MLP neurons of a small language model. Each row is named by its layer, matrix (gate and up: input weights) and neuron, and shows model dimensions 0-127. Each number is 500 + 40 x the weight over its row's rms, rounded and kept within 0 to 999. Numbers have three digits each. A neuron's up and down rows have the sign that makes its largest values positive.
A block is one neuron, or neurons of one layer that tend to fire together. After each block is what it responds to, as a language model described it from the Wikipedia text at the highest values.

L11.gate4:436518471559529557520492471534501537529509583497571450504468505532492516488493534524512501499489533469459563459557495503543490452475547391474515482485547479565461550504525477472541436529541451432477483543485463487444451472472563415464498492489509493522471473534532520417463443475495452479530489493585537508495471469557525443518538500492555582548490535469517508493552498556548456470556
L11.up4:473472505478508450536427554512475480491384471498576547460459555507560468540491484502499493484494507505505527451533488459496506512453499515437514465466529472458511503483567478565446567547577436516509415477450445518430498491516463460504530498536476510548450500530539464511529489539433502557491466534523470515555439535498421487493498582503501591501477465455469559535492408456465480453545
L11.gate31:491478434471493542505455516493546511503458479534526495527488510435523497482507453554544459538429481560501480469521498488531463404497508475542487508482494494528450453564501450491497498564460574489556546481422488470467535603541523484423499477376500492416446496524466541465455426473448463477495518478502448496480613533481526500498501444503436494532528527539447489481447473537445494522549
L11.up31:508545451521458475427586485501505495468441445557553550482498482529509470467460446542500532366463540539546480497539471478475514546518469516472507501561538443507471516520419517448492487503446463493471509516561485481477497473511537498454534500470527500549502519570563521494489476464460448478558528446386506511495528566511530396457444541503560498486479416458498473483524512503424503515506
L11.gate55:419527447501474486502442566410513482476540519574533502537477543479451514462493442522505457506516516525429564521533600550428545490555426568471497469487510510579569498469457491513481407530488485639457484512464445489473474464514474470485479487455493527531446488515444567519496491478499531474483474498530513501462492431567555488541477411435493507464537501498573480499506485512418535474488
L11.up55:490447461493488543509488507493478483505498461569514512552532485424550496409528517495423440470470567515444533453490509560499447521509528505436431502525513496524538545464528512468465512543537507547545482593490489493500476531584480491522532506503523508530575510477453550512547562538480476501477434472497480489514449478434551486518429443503515470525469519538522470499482472470513481458417
L11.gate60:467416539494529567536496545441469506529565515494611497473470529468504540480482523521487488440530531458446502492488526496502460433550520425550510498548453534499430564533488539439455497502484487488511509443496512470506503505504483508610500431468579515523469486513562522492431470502488580433454440464538532497578475546537494486436536483441449507474389490481549569518445475490415499486562
L11.up60:487533496486506565534480516518463468537401453466423526555433505498460507523497514567496476523523511505449397492429554466493463496498460418526507432505524434544556538463547547546482507526523466507501478531511561423526483490540397457486519519468471446437548500505520495492458488599518562471498585538521526549538484452528477538577504440505480458485501421502478512417508483541496531516503
L11.gate116:532457490487545467505473476489431534572438458505501549481392559488513496478472435589448562460517564528477467397505483495458489419490414465482441516460545462485506500411483533524436488539450591513530536549442513549450530504507435514512425566491479539529526538485556499483472496526485591540421508451448514506455506509534484536462510524523502459495496495482508497482467504470490424460504
L11.up116:508401503450592422463498611448462549485541498534521525500444541523503469384503540578511504512462509463473571526545539508479492566592562513479493425566510494453448469509501505493466515473512515494515557469501491500511472503501483421456423524377465529474524530449486493526558483509447539510496492461430505460515496436450575483507431526503469485482509451515501467506473483490514547505534
L11.gate171:446495465527517463556526494526534520472464450602541548493536421539597451494550570521493441514473572543473572497497523524511492474564500474484565467560555472523515484536459485468468575456513526514527504469544478514484485450500541485464582467452501483510512510530514495475494514537486446501520428506548460552528500463543491444544446490523468560457494428450510472494525465524492539517455
L11.up171:528553499537547494440530479513558547467504478563427452525460552467557512501488576457509545500521518516475480484496441515477425460537537461460532519537434409504553529583501467486496423496530489529498526502538488527520468507532514484503460508511533500478527506472479534465551474523564533421485450528472603502503494489536470513415470430476561518468542476456454482511524486440476448486488
L11.gate211:480494491469428521511484543513604478491522471580552487450459527503450535487504418481486528490522508527514512509535637534536530500486492441535507501499446460510525569474470461436462503516582427546501467494542473588498522538516493486474479484545524513539454449483502529517402501432530409468478450407455470461532490400520491509507501519475532520463540453522488528497458502497421564466498
L11.up211:422496434487408570533475499492526512415484498587488559466426527510470537553491456494508503481524552533520493531452577558460454541528492451513515483494454493547566469507557472440480536470519510508530544461457513473499444508530511520493480523481531411409525488560486539448451537431450581530466509511513471382488511489489500517487519515475512520492554491549476450472455480518454515469583
L11.gate263:429514503500471522472497463506445481462510470498445521459497572457557494519475576533445525503529466520500548498543527519537506500480475511514495519532453463522499538553507483551500448561463457562506508511493492525520468466507470506486496444451513577484563473534519483418492503477581480499503521398441577434452435488484558484530442401533510545576559482514462601503519446528438502518509
L11.up263:489496518507501606499427528489485455534573446533537462504456497448517476509451474517476572497505458559530502544496492503506441504505557506474541476491483513476561461554484521486522465488508482466508447524485556570563442543542465580533544558487519478419574479493467541521447558540540463492522515495535467522592416460511538520548463474465448503474539522458515519540482395512468546474473
Responds to: Word-piece endings that finish quantity or time words split after a first letter, such as f-ew, e-ight, e-ar-ly, m-ost.

L12.gate347:473478530540458509479501580559494528510494374534528497578451549498472538516498514561491504498483520523457547529548511501467515485483632462489523495500445431504493561491448565480457468543463550492528488580484468537504504411417527467539465492559536500549492495550443476472529480463483490519459456551513529472520504517505451450472407469505485525489502522452540567571497492511470438468477
L12.up347:387458483479456538535508455505501440577530505484489502585443454486513515486509472524502527449460566515461589466524455522500525444470455521507491498575433507576477504493451559468427569565491516556527463552486529554415435562521491507446458515467554572489578517484491477428476473503504442493573548461500475494480477468519514491480469538453587485459516446522531503531524524414527558538511
Responds to: Tokens just before an expected noun in biographical prose: his after temporal prepositions (during his, following his), an/the, possessive 's, and adjective-suffix pieces (administr-ative, leg-al, gradu-ate).

L4.gate108:522527485497501463459477520533540464530483504456503528475505438542460534487483423520497532627445495539584515477455473477479498511389521513518447484473459465535486479471457487477563547490558455506540486492535537520525545477464486486471543501403429539503440510479560447486535477530534498500476455638499507529473471553597511426489531479495500542494514490515524527470450512537565464534501
L4.up108:504498478512514544437485537483526513548516453448465550467534501480470490555548424464424483569501601491568475511489510495423477458449420527493516474475492523521498470525478484496538523429547448466528565600517457560513538512455465418487484516520514547478433526495510542490541515498486464482569512540526515490510474531524536512487488475487494435504484551463471478526552453510543546569521
L4.gate220:528514507536469531468464541562529441468502483475561547408471504475476548464435516546521497465482524536538457460485490531470561480486483588534482500462537439522450467479475541421491492497495483501510529514426523531450536443414535413578561514555456513521472519503458502487468481546573516512425521530577494485513490395526467516479510462454487427515536471587597537479529465510484497497450
L4.up220:515470559499488500447490577608473450496467437481538531499471530474519508439542445488415532439514587455599495506485511477485479493520440510479485485488557492522525461481532562406460536535477438453466589513510456457548492503514493404514503528496527578586482485517439496501451446485503475477430537509535544464488548426534487501573475491472483447544573452521515543485556493489497466537476
L4.gate233:477514554550502482440499502484506487521563479494454450493529509470471479517516581428388487521503430544536536484495498493523495492393422506500547476532454535463509412541507492445522518510519551472465467532513486503520507562506486446449499552489547561477586490480572560441543501535510504503507487502557492543518512504477402506474488446483501520525383508457551439525562507509524436490450
L4.up233:460536497499495581384441539483484443543492470420455511474569495511468465599528475542378486495497470554534474534509464455541537560454447496559538401482477515484409487528535520497537494447525484520532495563473543452521574560519420487469567562483461462443528500495492581518520508513487513536459476552466531475574492512511539495506489526515508509509466476475522472513515510535482485450417
L4.gate247:569437547515554512459435577571526561550432566512527496495534511466475495420494528512460534511455530583475432530449507480489431423504488522457492483495499498470460422531422509469489417506490548568508559529498486567493512484468540440523444496481506552503537507512483519480452525490566466471479481514521485551421460498464496493529545474520529458514532481489495540542467468470503465438521
L4.up247:486500563497423538471502527516533467506462507496494442437481435490480479493490491506518445535510514464468493483509433526502460462477461451515424487455558484525528538476482516516539526514563440545561525529461521501479537441420492460380501520500383511499449527516454505466491492542522556494512520537514535569467503545521535524524518449474594438547507517614430525537494479564527458536471
L4.gate253:492431485468531544438518497565514522546465542501528493482560458490500468450531528463516484529423491537469500504461547471440508472450466535478457375519512444437464489459447526487499488481588526533563553460483541554495469559456527479482485537536437561453514465506544499515473550504462494569456517482513511513425483503516469474496468437483528414493512486463478493554550422543463432534480
L4.up253:470503560467504452427544573554582492500476492461484539478484459492495497510503578472515467475509522520554555438485510496480510475465530523507544414461586447489542449530474486527527531462556587576501548520515510547513519477485507493475518516530431516512451487465472507458433557455412425513494508528572559553450485513502515509521463449498571500481552472493462489579525488480491465559487
L4.gate277:524458472509515542491505495451471547529477541486502510481561498555493531512540487506401534481532530469542534484491541495492504434470523525505535492452515520557443513495437516515487526447517461488497486549484484501490536506388472477495514441550484543561511409506577454467466504511505513458481525489508561603504504538476571462519479470505526510462481562546423545464460405525474504446461
L4.up277:554492489456480535421446554524489499520506498474534498456508482491490569523505587471405461484530541534462521508491546542465515507470440443516483459475485507618549510542446511447568488512505507445511522542448495483511468493457510456436453499552497478514501488534476557519483494527516552508512495430480478534488502517508550524497485505520533526488522593389505544482463492535535543557557
L4.gate358:472463433532486561484493488492508500533429504520455484497518491523488478481460514481474503507512514537448564516520520472444448518523501502495485428496531539483503493521434512477564544539577580443412409487443508457489507469460523494479621532499523532441533496547482502539490561536566496449586578472495452539459515482551504457517450480484521480455527479509542453477480432570494508559559
L4.up358:512446464549540546535446500497485480499456549530402475548521511554491505465441464491560445522551463489502588530454498507473461584551466465461483536445506526514536505520482553465500537490488551482508463479452437482453532490528544610487467475582529475487482434477469535544518466461530426486508469485490442523522514488546496519497481528537511439540495458541470527533479441554475502492488
L4.gate460:545434523543485513475494502560515489421490537457426510510535528537458517559519482503558516514546586503555538559569544528510521482478477555462445527467467533515540503535464511509495503479491523528529545464474509555500498588484454464491446524490585509401467439473550550552490572503491479553600491556494544536434486566569476484534454474488535500493523487526557469628526495490478499476575
L4.up460:442476511487540576512492480539567493486524487515510506519486483424445449444558513468579523464535529506555585452494497470479552516470495552497463622422511466461542517513460455468477473475556555519511521529486503507431535520465535439495474477569477517519451477508485495493527540478494504549473543448584550504523474527502465529587483526547575487488534487487517524510498477477507453526485
Responds to: Fires on the second newline of a blank line between Wikipedia paragraphs or after a heading, just before the next paragraph or ==Section== heading starts.

L11.gate15:450543407498562563452533540461493479602543519520472496445550475409540437527534518549460546508513565514535397458448502572454505532510424536452521487612538442479489454468505455493412499522527486444516490496506517443510530480499557488548484533509524512497553437471476468566524537444486532544436484500473525466553474477540396450439534505473502547534496513502432544552525548531555503428466
L11.up15:540518515543527553495480375561514451518511428501519463472501488498511429521491442542491449488567518506496490471502472494476547581484429534502549490518454486467567502491510499523533518528518512516477441478522496499531546507488493433537519488532475510523500427516475513477506562414469483423438487515557467490560529534521539497525509499482522487484497563487488507575492482372433511433550
L11.gate46:490454486496448492524538530490403530509514477539496462577465499476474520503515507481502491493541487524523465499494491409407510486513495475418511532545492493528550563510516584496468470492480481467429499489568544563440444421549502500531525465474495567530513549531501535493440481576448457494434493504508552499457493545451460502464547474481556556527480506476492455502466413450530472483501
L11.up46:498437441494465564543432483505509522548540472550486536482493536561498465509483540514497569474541475486500457506475460486518532472454567535508491506482453457484556512506535470450491460527453465401484569493503456439490409495523507490583428522494538434506522579525539494481453546498468479521453468474582417486522507512469437501406536600452480449498505524558489421470507536482509508402515
L11.gate143:469498531491516537519558486447429465556545510507534555478505486542547525543424509501448538488547480557534476510483511479510508552507488431537425483452500494444500427505504479543574522475485550461495424523480551480549519535481461458507479525524461527530536487504501478488490440538521526429414514380512447451546495472488461514521468496455428512463478515464537465425490576484556461524560
L11.up143:464424618484519551461481544494447437575520493548503452511518482510509538518474592501519565511528480491408481548597497468553518537551509433447508488556504443519566481528509450498543474504444561550545501551476550464484564525492397519437470508515459477469535477494488514578452461524509490470506521551543523511474488510497564537486449438446558519483472515498518431438452548494426484556539
L11.gate213:461505519445559569532505510507410558493501390511455527487555507464543520549532511459515525454487499460526484419504520496480549490526462487481546534421479529491484493512537446481531492493452533472408489455486457511467503526462525511457452452540488494523450455540574503549512470582543459409525464508505491581554445478517481553534501505496481487512498512550552501485446462484545520532541
L11.up213:560516497513484482494496507566481571504505485446512507526523499473531536537525557406471529470529445469496485525473486575439503432489458510469486529531481487452482488466534499466533524472467499539446447502478561540521527500512445535400451483497474509469525504517486514498433482518469556406552450578491425506550568529525536485500502537583491493529480523601530476523433534441424496447516
L11.gate275:511469445495510547502486446470545505584488467459496454451500525521540438543490501491530462474483434502482474523513537442482545435491541509411512452526499508516520372482557487440523520541425510527465522509492505529479449479534402477489539529511558502469481512474500605546502541514431488536472463526469488425516465498530547506518545500493496472531508482526429443540450481556521543482540
L11.up275:476506525566446448483469516527469493531506471491504462491494537463554530452493537508513440446515506426526485502557490497518488544441566524442454510505547550437498416527444518478543406505456434494538526562479520496438556497459498549524539463538488582557492453494518513525465466488478529539505432428495469498565440501514501517472566516506453455502516491527483448490534496472473465533548
L11.gate355:553411552538535532496522552484481505517436514437454412401506451444501497487488495475571571483546478389499451523471505507464511478528510492487471520512529486524527557439527499428518480531605516502512415423465557489527519520473457502481487477481550457555518528517435491531558565521503526540376501510499431545564501458548453522403471497549542441529496501515515458495524549441530482539457
L11.up355:545548563483504539482466533459474464588452519500472413487458561531461474531555476470556472488498464425482419514487509448496478511519456425526539529514523584492457562452539535566548504458506498510523487482524547463439559526545404452506491540415478519531445449522520533506514515489488523470445580448480491435531458514509567486490513480493488453533498421570486548464403528488543492518462
L11.gate410:471586494550476545528499560510528520528523523520484525553508444477537522549573502470521454555506441460501490542543502468488520463492534503471541541483492434469515508549518498502414436476482454486469432536521450518522556561457523508442516485521546530577531448511511483460511533448467519506520521442432485522540426583477529496511507521560591438481501550558507536526452492491527494419449
L11.up410:536455474483524499496517477553455450488593581482515499524567470490478487583548508451482512503503508470525552543544459503507464529485563538467523501539487512538523429560497476509489473500494497485491482475470514535475526477481494496392446427423509468492541572415516461531487520499404504535541514516485510426483506427524482454547470514476535482522485472445466464564482428518469400460469
L11.gate467:493509446516473528497480536455510498483552471531529490428495403483491470555511530506540498496407535464449493435441501505531574481437520540436465498502531494464459519563535485481485450463425486427512493460475448500459548424478533531478523533420448504497556481553398514507470564526512444524494419548494527455521476552484534500547538414542474532566600471525478488462470482569464514543500
L11.up467:438492506445477494509463541514484539482483523524470393461529422486484489440565483493511551469518534458427472573454591459532585466541547488455517547496549467477470503453472481531457529504498455543534518485396463461552466577439544452517558526485514510439503536546529476504548504466440524489553465536546488494595514487527433517485444538542515562528521521551422542470485515521525542506466
Responds to: Early pieces of words broken into unusual fragments, mostly St in United St|ates, also ag|ain, ag|reement, m|ill|ion, Nebr|as|ka; occasionally ) or digits in stat tables.

L4.gate140:437464467467548470476495487495477547503516533474484534584501497513443486538468516476516406521452466505523522431481459522486539501459562413485512470460507455437492487470471520508549482425555479470513511499469448516509425523479558504480489552525494550443508574511485466464435555518452535446552506591449517474532484594513473439548467495469522451519495522505486522537500496522533496570548
L4.up140:479536442516468510591505502547540473579469510562433533531542503561509430491544474489477497542407492437558484551525478497452485512479521451540514455463458529526491472514494500542558521528544494496475522478455518471594532497485494488472481508458555539504504569519499474458503543429550527538563461569505539500595519522595528494535538559495454434552444528500498488552564528531502438489551
L4.gate217:531441528436506537426555422457448502516495510550502532515492470481491481507451467572496487493518488541450546497439525512488563517531500438396557503455491497464507595461440541465570520465506440471578488505476555488437533581449545423562508529515502555485459536521523566510505403441498468527449472484496483508453478545467469475499450464489480536504448522478473528503561490501436487479504
L4.up217:472477453432498519483486494469471481525445492533518494532539488501464546470502498552508452526404476517405490475440491495503421481543509483557505495550455439512556414488429467561529447527521541472522518444500572423500468473454439481491475529461517555516566488501522553516507516581466503469536395497450537518512439543545492472512534542483510472501470501472520481443494470522505439501534
L4.gate235:482475513532523508490487390504502532454506460558479511548458489421485487495473507505512549457535536489462501457595582582518540456436491438506479536527525516548526526467501477516541470457486491503540467480520496513498473460498443545514575480549485559459384506515438526573533437532570497548522499511437549469456480518564488493505481470493543548495501488562439540521525473516456397532583
L4.up235:483523562505479509562434564512517510545459501446513515530467510512389481515465438509503553503464579484494489454519577500503478476496516517522408464440492438560554559507456515559593502494536535430535425512500479461467441482554543537460493534466516445519527439561478531491416568435561568475468478498513491503543501493508569507411453530449474419527437447467523513495540465432517514552508
L4.gate309:491449520509407485550455472506476526480511486512560434505480476439517482516466548529573490496537536590474457522533559524491485506586566470488529527468475453527513450533487443463506506497495552591561425507464515418398496463481548466483488537522526500467456480568506529474546462465469453561464603490494453533560476485469557516447512508516504465490471550474507453516560494524454513405511
L4.up309:517549472489487490495430543468469578478470604517552506469477453532437562449504422560543432415507494467481521493565508471511486482503471464555491477530477463490499518456525517525548456447497546530502492532480512544465500499501504455486507505466524554528530507514482541567412440539547498579506494470514500527498481607506438499542507504446591511542545514493573517461455432522469431465513
L4.gate310:552479484435478496510557540458564444524482497506478487539585518488505599500458490535515461530474496502485514456553536510525528519494535515502537508557512503527521488570546464534442434526523464516541524504574473480542447490450480462578557467530473468488482502546467462449448473576471514519534481430436515480549479446521499484539496586488498461500466485490434564500503549467571469503587
L4.up310:530533526573488550458476508529417532522518465527532503547470559484502464511471483468505497502462522527474482453446465491474509498457420551607494535532483511572423556465471422444495557477540525553543466517424563487523468508475497524475544419503511438507502472539527527571510475475522502443471422449481459540516487487480489511535470484479513560561516541488531543521524476488442445526485
L4.gate473:454451508468441483476481519579406549464442529486469482505495524541461478555446530497536573410439493493579480455549534436543487510444534537385503518496502452523473429546483521498485530558518524465427487465493464478489524435529444561468485529434485469553444463487519469559489466446523475452511514521456540500467557540480495425515478510469505433472437413589484449508536487543529480475508
L4.up473:557568566517563489540513469539494471506505533474535503530538501539431544587511428574446569483504452461519441455480538522469532507428514496555510494442432508425548530508505511497470535490553530510512519504392562554475558461491427536537589480508451514508485456503491495498479448523474534475540405515562515523523549488505594503508502500438539481446494481482471451516577448479472500496516
L4.gate477:467497485551475486487520444537557501485563554468453554541545465510556458414393526546471480544454487466520502477508577557543498480462519466476496514500549515542514482474526475513556470513500554514493492487483529413517428456454475483494445523418630472492463452511457564404495496466470510444486431531417511516476508488501487468506451537456501499457508511485476499535533492517573530573492
L4.up477:431415531516445518473503468535558487484497516497506557484481514471504565466485459501546461507469539475522594557515495542479456515502579485503538496436482469532518543539518512445525502534546562510512423473506530424513485464490469449551486453492522458577560524518514495530456508525536430571480490498488573490490550550562565518596543498451564467497447464510475424468482496490581469501472
L4.gate510:461497470453560485485452542433491497437520516463444484441497531495436423467461608463554486451508416392472473531485526447527459507468506458482525502471477455474580503507508519553468506466481467547474536442483444525495529489494405529508523519550543537464437417504554532464468517495574464527492498495462502512489524457477513502505421523526513477528571495546502509515491536553584464573467
L4.up510:583518436581455536518585489528498520503406479531488555544506448477413455516522516488503472479486541493538489475514449467469468534459563464463508558500520440546458475501488540442528514418509478517490460530492477493471525530491491497460527479488505467532531530511496552551472481461518523531539510505576449478574478454504455523498463466441482456543522526541486523561524537586537547457441
Responds to: Mostly "first" after "the" or a possessive (the first film, their first kiss), plus "two", "other", "final" and superlative "-est"; also word-completing fragments such as pol-it-ician and f-ilm.

L4.gate31:534448506492522527481453512499489472542513555490499493533604493472516475566478568527483562527511529469473543503575445469477558534530555460426522483540480535538517467462475523532530596477541501509453504461503512539431550535513421552540476529547577520531501501457530401586506544529451466487544467491546459475479567459482512450496467558563501453546504422509497510557525479493389497494481
L4.up31:533532475506460524500548530537461476546549457488498535418492531526488521520476523538481501494508469517492456523513451470506477516584454579458480555528569501542458514542452450540550476520502485473539510603496467621414546574489513559507549488541483510506454440512517477497448497577510479495492405483481557556533524426491444493506479475503479500533521455499507516542484494464452553474483
L4.gate33:552570532472588513472456514510590586467548551510520500508513432461511529484488464527537519474505489473544522485466511498505506442544483555523498531444539503512497433506470532440476540443552549467518511501434450455468508522505515535540552554444468530497449555530470492491465480523511492533478503521547476474459488481503582539506469567500547596544484503438445492553439567446425485448447
L4.up33:494461456508543570439476531513469481554513426488506515513562540479472543540512474552506455523513465506495489524549505476532469496545557635505490509522523550536489534555476540431579512529576473474553561525520533560504496441505409541519462461538408476548512529503457491545461526485453552491510428470534531458511530520562468524458538558469485467547508534505476474493505512582576526411487
L4.gate94:516486440521492491543428522532531484477514521510584566533478541536509457512498464502482508525460433441450515507500504580597444501546472530470520546436544547439538508468513458463522464523428560460544418516487417485518537497457526455490495460498466516478527487493487469578551476567435453457456502479491529496501558474550516495437498535490467472488425427500492485493563506466464562472498
L4.up94:471490493458484548458492513515548538525492516530490502462474390537473512526494500483499511475496495511509566505570497542549471487487488458516490508489520492486436441494513457466597468524473437483513491566494507500496460448429458484493528515504514497486447483504416524525542535507569507515490471497476482505576499555492537618531549530479450457520533509594535506547509521559431425508500
L4.gate127:494470508472512491418507494435555506524444522487457521517513518470514504476567518570623494486599515494536492507483453548450450518549522472481523497471477481543459524596486498482500509467503521434482512420548494484439485475489566556541527513563512456443489453583499521492570483425411514446477438474505500498439473440499492500543480571514584483521508435502563503503508420525575526495540
L4.up127:524473587436574526530483481464464547504507503516478560425501482467505465533497507542492457458524523513504501444515560509391481462472492505496538578574514458492429473448511480472442468396520505532524492545468515633559554509457478452469487500451463480494495495463510496465456496397533435539522530526476460486507491440487404484593535509523440503413447486506465527477513518472540505535492
L4.gate133:519513485392536510426485489537516541534463460474540549544457451523457488501552467465461468432527484469496524516525529517449431476518479475467489544480490522470565449468481476440604515467433577442481477513500497472479555525490425516553469476501551475491421515459438508493413509474552467552528501429464518458499503500508520478503528490455562441506505508434497376486544579431532555481566
L4.up133:483449474532559463465519498518552493526481489492515508540568560556534506556528441559463579530458461501516543534450481485498434531475519516457519538501531548495432438487512490458458496538524532493491534516502500513495511430479459472498439531495529544605505506500483464466482505536513484516524471399477605539467484453459551506516510469474405548403444450515546471522533579479477452498516
L4.gate285:502484513442574530418508506444484486514488466448496485527473511446541445555544514547488519452508547489489533512411492530495434487472460477480458525506541548529516474620392503440506573520446495511500474512479546534518492502547470489591447508466489514540440525443428501494513497457480512474509535473466539529513565489490526511503543498491497489492589496546469567563509523425547448528539
L4.up285:414439567491529450519448557446513527531537525457453550418574500507490503507421532526579516526589478431458507505541417514533535523448476486499465522432569550467534470530572486515512478502501574511435502538483509523485531467468543514543463498503529492374572472528454542562486406519479564494580502462522490538541535549534519481531436464508477491583453432487483487600515492500507528563488
L4.gate289:512520452523521491502565485530427529555470523546490479486512557449559549477502539483465443543523521522525551485435515516454548580526592526520467533538508515500453515496514491487504519483513594461497541461552479556424475451599533598481531519484566429491519565513446525420531444560489520457492561471449513458540464548504446519490543525502557559549466456517491537492534482442504551437448
L4.up289:509503485559509526517560522437450580523523394503574483500474519478478471513542477496530520501459514538584478474519475515582439545494500569499490543524544485472546504507443534479489553530521499512539462529462522546538497428496505546486471494587492542461473589456477573527554549507538539469501511452594522535439536456455515541452479431530479562446524553577493460479443536581486509515465
L4.gate456:542476521456465488430488449495458459494537501493508525570481481536491470482454512540470535534405517497564569367482463537525528546489463541576525559447501476531483396473504495394500514501544517550463497426460468573451537504518468525450479541468486605449528401483482547533515521432504451474454442497566451517442414466509538557487483512432475483524503490494492528546481514497532500532472
L4.up456:530482549544550518462456508538457493545484517582547540481453572441515506456502536573476481423469536512578497531531485497494410466577504481495469551497505490444435532530537473464500490537523441516525483502528482472478488509481489453496472465465553510492604477501499490472509458518553478447456496472498514550454511461556472474468520516526479479512559447485496478475552447486408568565555
Responds to: Second subword piece of a split common word, chiefly St in United St-ates, also en in G-eneral, er in G-ermans, over in G-overnment.